Weights of a small transformer language model: 12 layers, a variant of Muon for these matrices.
MLP neurons of a small language model. Each row is named by its layer, matrix (gate and up: input weights; down: output weights) and neuron, and shows model dimensions 32-127. Each number is 500 + 40 x the weight over its row's rms, rounded and kept within 0 to 999. Numbers have three digits each. A neuron's up and down rows have the sign that makes its largest values positive.
After each neuron's rows, "fires in" lists the words (lower case) most often at its 100 highest values on Wikipedia text that the model never trained on. A number after a token or word is its count.

L3.gate385:479393562533533509415410583450525497522544508565512475482575497594514461499530493475430469538500541571594510444547435529471518465475491505521468440517530436577455553507540438498493525548471478438493469463544522416548523513539467513517495427481504458469530488507424432510508528484533544462
L3.up385:521496548465526487460487459572547490523490495538458522447504413594482493432525573510477451537579527550495490471483403527585441578532507459494542517474482509519509468531551491513499494498483477494527541486458455508467508471419552525452557460486429476523572529480467484519490529539494509417
L3.down385:494482537540545499459475463465554571507458516443508481487515509478527483496406457460431526408499494442493488535477452467434523396480539534533484464479533490504592536482445500486498552540502538498503569488522448495592492579510483546500416568504572478495498449537449498459495448506508500460
fires in: "world" 13, "national" 12, "society" 11, "best" 9, "social" 6, "of" 6

L2.gate260:480541460489491473602479494460479495485516508517504481517442528493462491474553506485547485447508514588503509499470432526434560475479613429470481510546511586520531523474506511572458474551512434498497457437492505496480544479489467459488525471543523453507435510507485506488500416446506455453
L2.up260:574588571456553548463476437409472565377470507483470506445494464475507516536603507527515472515472554482539567518523565511518397510530478494468482549480497568565487565578497468449510501478489500501503522445534486504525516501514491487502470553518472484573506517492510460560495417503475450448
L2.down260:531483467512515515529540481538497482514501485498526491540457508518502456469403493497532518551385528529485509560476468494498573470452544473489460413438500435517501489478529494515513541477523569519481494509472490511492497412516522555501480483486492494479436520528461543406463542471471471578
fires in: "on" 70, "died" 16, "online" 4

L9.gate170:538492518506501547548555500470553499509464544451561548511570519486505517488395462519476515503436478561573460509526548513485494421488459498510535514509424473557463475465589543458450486484453474497505500547534530414473505525580497502482483600447549522494497412503530419497458556525511500492
L9.up170:458544580575518475461550521449435403443492540497503561461455473490474477433564466463549463562460523534522574508480554549467509502493420506525480567493477494493486535526511571588498574535559402495517474448480512544513507487557576488571422502533494529519541422527534502429507453498593462501
L9.down170:448491466501463491557549485474504523521498559465557509542502503476447483538448547493476497486444465514536484463427541532463446536501493442532471517499433465508476477435439449459427443571467526582545488487518510421486485540539495511495544602492510481465409510464548577486481526494490456494
fires in: "are" 55, "were" 10, "areas" 5

L2.gate368:464430442364489515464468507493478465550432547453544517511452488515496474531493419501529484482530479510472463465491504485470465506467562538505477527488529547435464520579453537468497510505529509526550507497571498499482553491593554469538464491494504467408520432464535481505469461454488497543
L2.up368:486543591494510500445470528471488496459464521570597484520446492532470400486490505605480466472502500476533416523523527468513549468510457510468515510503531456544509501422523556565555555532546474491437557489565549479495501455552503530523489462450481490480499500554532528535528475546491507481
L2.down368:462490426547564549599558474507503493486531515470389490474566488500531568567548440462462508505504515494424505479529522496529467559520484514491542494427520624521499475524480478489514448491453508544517448519457553546533505560455483498539467537429516518529500462520534478472463518501512550520
fires in: "james" 22, "john" 13, "davis" 7, "william" 7, "george" 7

L7.gate299:482467516440515559530541474504528477526468446482478466495530478424496527489517469515482557451532518516436605473495478412413530529494477476453513507506505473390493453547479429493432526472436547445523471486518543496487432555477379521498502451543552447470453501503512479529454489525471451454
L7.up299:543535444512510534549514532544442510476489507560498493497457507538482454518506536492483496417554529479526452511558484522560349486463481486502478543494474476504563464524479488450508509491503539505554434456442464489490542488535471554491482567440472475536507469572539457567520515492562468466
L7.down299:526511449476473592515500454497485513502546543580503511476515524514494516513497464507515485489450484488478538503514550518471462445503512511556492477484462424516497452504470464479545445489595481418530537566491439516463515542451496472504455512475529578551476511562432471497499509546587465498
fires in: "by" 25, "at" 18, "to" 12, "of" 10, "for" 5, "between" 4

L7.gate257:480509469542494410477492540514507558452484430511529508484477400482444485476510469524498472478575463512505457607591526524550500469557533504512460512483489451456526564476521482460500495539471475523469425488478445499489526526492472520554444504438517515499504485495518546538585512443548486472
L7.up257:560522497442540557550450516487548512472559479489565499483521535455505603519511505538464541481560480506513464545542468465504422464534476512511509425494495494437524488507544534501474466558546548499486518522450512502467472495500484472439524456549531455505484569482458491528462501557615463498
L7.down257:548470482497518448522542563493500503514465455477419525538530518545482478521436511470527463518495533549526429556549499562534534460512525475502514590492467469531509485564499422530534541462464499451443508475468515511404626525565505572579431528532481521542517553495503428548480454532378584491
fires in: "of" 22, "and" 18, "no" 12, "the" 12, "at" 6

L2.gate475:511531543553517554526498523571568498412500451471500457497556485474494534462500493532484521532429457506417538472474448549543470492475484515443598442542520518514504515417487467424609538534499484423507436507577458471466510426478519532484527478485525486449559483510589468496502512500447514486
L2.up475:515434518521500441525481468565476525457491485540487506493435447454486508481452561552419482501450525508494507488447525523410460476517511540490546487490460550437509477593522519507475504509538557469523440482524479474542527455532537455451523504557598502518505511508531480509495463562517488425
L2.down475:458533515517528508503473531533525559525539533474503458475520559525580485537531485506482518501512512479528534502549410513559475481533528465491539464536529491540498517502489556532573598536464502530460535413543491544500463520476478532555580478555512513491486493537431468508512487470540471539
fires in: "world" 19, "national" 14, "germany" 13, "mexican" 7

L5.gate389:495459464511454444463442572542559541507487486412504495469524476480464480436508538528548540452460460492443478539509410574524509524488492477504453481404545431517493471473529506541514505462459557493508459497519488447490515563560456521508504435524406442563485490510472523527523527493605515471
L5.up389:573507522488479477513459486495531420502442491514503474513509450529462451515564487474532545509476558512507476496545508495478477455462503553494446537411459490542483530519481457485546472409527520499444587466444491581470529554512433501547496438501420517454529511495538470498524569500508481507
L5.down389:461443467534515448442504516533585522475471485470487521475459486548504549456508502461530481500591495461425482580535505492462468508503506515552556519449530591549478528555511547472505567582455556531432465471551478529564516554499485553408497503475507530598500533517477460533552474528490562460
fires in: "of" 46, "and" 13, "for" 7, "environmental" 5, "economics" 4

L5.gate402:531542542516453494585618434515489554455511458450438488536417555544534448479514504568491504467583534517497469528576527461471479512446485427597547450472473437521515491527517482515489439456619416527518498492494400549496540480517521533469512495525475513518510501484459427513415465522546510501
L5.up402:517617481529545499499476507481477455462542499529455538519451534505467474469462494463491443426510452473554516490539481450578497509492561476510515479545576542430498456527499498477538518482612583544561491547514488469597401468470553587520507549486479532474452475550496491545511507514510535521
L5.down402:494560545550459480490470454500460546523470458510479396525499537467496497514504514509478555451503553498501549464498520451542490451490541599461552482521471475549586462541505464531533466472497529590500499432480494559474585472470451500442534558473463511488503487515555480520486509500520473419
fires in: "for" 41, "forces" 5, "de" 4

L5.gate139:566547494503554472525418553493536476532488448469543552508481503458498501539510590494504440517424486546498514535522551544496464466370430458500475551432515447485540524519542586538474513497573527534452490537557504537486466543479498514530506532453472540538523436529510540483562444453466561488
L5.up139:439496524614455458458455519532517503450475516534504544498481468510496511563591460506512543448474452424476501448521536473557474537557467532590506527452486484491467501480555523488549544520479549513538524501512482460536475458509399537502551482486439476478527410464531538492511472502464466547
L5.down139:545472568526510568528420535452520473583480456473511451453496517574560527477499536469517442471522527530468449515550533453495551478417526502430482478486495523488468523503500552445483551550475485484517524515523526533510495469490498545568468480516542501524426395442536455532415507463487491530
fires in: "john" 20, "father" 9, "james" 8, "charles" 7, "ministry" 6, "university" 5

L5.gate318:512506485521588522508394462524501480458552450480470483422501458501582453535511510404474555530469525515462561528527459447496488498448518525491454539500422527539545560511354568487481518409475442473524479539476518459463450483472540528442428480469476523454513486464580483470494522455538473538
L5.up318:484528500478482482441465498521464533491525509501473549429462500497594526432562515626494498472528536534540459475482535507499512458513444490481478517497542507496516585481476488503465566410507560480530452564492487426457432490502476473486434467492465437460572546525479463564581496417483514555
L5.down318:509486546532525509506459498509491454563539456517454561488488447499525471544467536508527522519475458524505565536461504557446518517479513492511554461544446548490546426504449511475572482494461470430491547478478495548509539541524533552435501551485522544497466515551522498492470452445444468433
fires in: "south" 38, "north" 11, "high" 7, "along" 5, "end" 5, "southwest" 4

L7.gate287:557533539470498522489448526532468447478543561541491529584441478516535572512432497503499485485495491438491451534454533574521450500466413482483521538432562475447456476543461520514499463516512513557555573527538439460488517485532482533483496479491511516535520440457502482541514471447481529527
L7.up287:513449489522506511539501522446462512537458456464549582536555460484503572517475495552524499524503454413514526543452500594462453482508497554462572515527481471472423508487568522485491454509533511475453514452607396493528484541448515525499455423484457487462494531504524505528523514480479566511
L7.down287:521505483441475566459471553515459458515494600522503543509433513587486572526475438475496495501465475495543551486516459467512494509563546570443486528471471512537422475532507497461473502500511512553516583554455496443520517509495501517523449546501529447566538493449440460565518604509477466496
fires in: "could" 14, "would" 14, "may" 10, "very" 7, "most" 7, "did" 7

L9.gate361:499545487442398504453504521488481517478615431530527541491570442500494457501536482509526505515554473495463510493475454526533484495496512560595539497471511475546485466534456519455481604462506510555529534461568431531537491482518494485450451453568592533530536505495529505543471515525577452450
L9.up361:418520550499470495515526441476557544493568560503531523491554471464484465513430531474534615489552540496528484552454521530471568476477489466495533546544504490517529500452480477540499489497521476519520537531500455502570513483542536516475418480499530495466563449524565538472464462528526500512
L9.down361:468462435479546509513513506530452521456507544459548487519437551460503569502522471450429506527466491423517497458460548441550458504496533539504503428462534428537490477526454467554460555487539444415481513562491484452497489501555496418506502488488579472530506556463547554447499478524507461498
fires in: "that" 18, "of" 11, "are" 10, "if" 9, "when" 5

L5.gate237:571492536531564495525635514547525492570563456528509452508465532537492534485509543462497497496467480550523430454502449494520452501492426502513489479391508487484509495476470534474509440521460496459543543512532469497516498514494470493485475496543564477466516462502550538531526502540503491430
L5.up237:546452497472514484585506559500482461513467519490503486504451452504446493465449496515519468556481524481529509417550396444471516519543489441470533508556544457469559546496444568509495507465538513509508517446575516533440555476515455499512411574445478516488495467509460471469448428454544488520
L5.down237:534509539528473546458467450475442551491528517438501471475529459476571524428520505477486472526501448470470518507491506474474442542431553541527464426508515506560556508553534494444510520499555492432511562469425468520547452503501547500513527480457553481526503545498527544532517530505450509541
fires in: "00" 19, "also" 10, "density" 6, "w" 6, "career" 6, "10th" 5

L2.gate430:462519516443509495577544517477501460487468516499518537504531415438569514556540429469485525546497488455554554490432455530533495527482454449545494553571528456475521523678472505434591527490497505485501474484489514442533535467547456529475502518516495516585501503499580454625507528558554525537
L2.up430:455551484433544496493497463472476475472545493510461562461507508547478460545424472549450464527568505527511532433495540433475528540530500474534567525488510515464503475610488459477530465502482547480483546402451487493507494535530452528525479524488498594484524473525528537519474492480518546539
L2.down430:469443551520527538412534484546496549484451514502466503470496420560458451515539490488440458491509443506553424525518494539518409555438504494558473481511497548528418501532494485537515516532513501446507441603489531501484461541475550496455522501460489520529451501520454516460555435561519538443
fires in: "in" 48, "families" 6, "institute" 6, "incumbent" 4, "investment" 4

L5.gate58:518550554540493510528492460582594505521560528484541532504402422543514486545486509528547447490549496540531486540483512505463466461415493491502514550501495467506501455522409464478484569507506515529485536491506478484487576485455426538553474538480567429458533524488589486450536476528491493513
L5.up58:502491500473498539510508541471459567440524531483559509481567468477482486445503626523514501550518468545536491535542497485522530498532474536518514509490494486493501424550510510550451517477499514598551423489544498455536543482475489462482511473529480478490411472483525518537481469533457521495
L5.down58:468515482505426545497470468532547466519489507485500444547510531523504553486525512462532527603537456468488515461483519513561519477438514439454448474537520454440520525443564479509466504548388511511500482449460507488496515488544494485588445475509464479490467457580483535430503510539551570512
fires in: "would" 27, "could" 13, "began" 12, "can" 11, "will" 7

L2.gate81:513415532413503548543473537500529562480430571504539394520443450484465441506488512506506504518526467520507473474465480537426496544558471489470533493495468450532505374471513545478526574468529394505501492495492515535436447541484534497538503481553578525515435530549486485415493536471505522502
L2.up81:524501506515419481497511517466440451473508525474518439499499498492507436510508475535451442514437463554487465500472457471438514515498474458454500500482515502443541498458495523521569580423483420589509551497455511481484517477547488535482486454582496561496452549510453515454507547524501491581
L2.down81:505521469552541541490476454515523531464450470497505601476479539517532544477549493460539551526543506422494536535548493512470497519498528520563461498442530550525561515484553465467435452606495528509537450458534454488576464481527445473534472490366472565521524516446527506583481548469525495506
fires in: "song" 18, "album" 16, "candidate" 10, "reported" 6, "albums" 6

L7.gate271:485487552495498545480558582470447498504525459513484510463546482545528565391580457546486540473468499524494473506513446474565507542443517471545494503475535413437481528496563477524539504439499508480497556500502514465485580508500472596495582475456424498469506439552459530513471534477495517495
L7.up271:474451522531554513414483503534450456485503512423465473491488465532518452533436467482526428480539446471528509536458527481466565440484484424485517459533536500493502512455485464568514515476460496544526500565470447515616508494572447477494405466465509517539470491524525424539483572524579555441
L7.down271:492493442507447533559553458510468545523516566520500493456586556497497603443605495457485508522474487559449480488518465532479427521547530533540555493566459522492516500543470511483555506505568513522501458503455527530495422517450488496482486442503569427458528454455503549479509519495477458536
fires in: "of" 24, "in" 21, "and" 15

L2.gate477:454555479538544488469574498567457544483449552453450486527469571525507568478513564530481492479479495494430510592480535520480499532546502462484502453511499453482522499457490530520542492442469499478509518543558448553424493483468588488567534555483434523479483421492527510470418487512440527507
L2.up477:455467491475538523574494421470545492484536499514456522436466453463490445539480476524417518500474506516482446488557543442575519567509464561495498535532476493467463453532474530506500554408501463520463456607502504396481539503526462568464562479509511458459513586482473437527522413484458480498
L2.down477:543466498520523563457552496473503535540453519458571525536534441464567562498490404473514522537493456549423491485456440540531453536505498454511502410462535438447470567477480475523511544475464526580496499479538510559499498455469579474516496582513460465525502505535602479548450454430542442532
fires in: "world" 22, "national" 15, "professional" 10, "basketball" 6, "coach" 5, "former" 5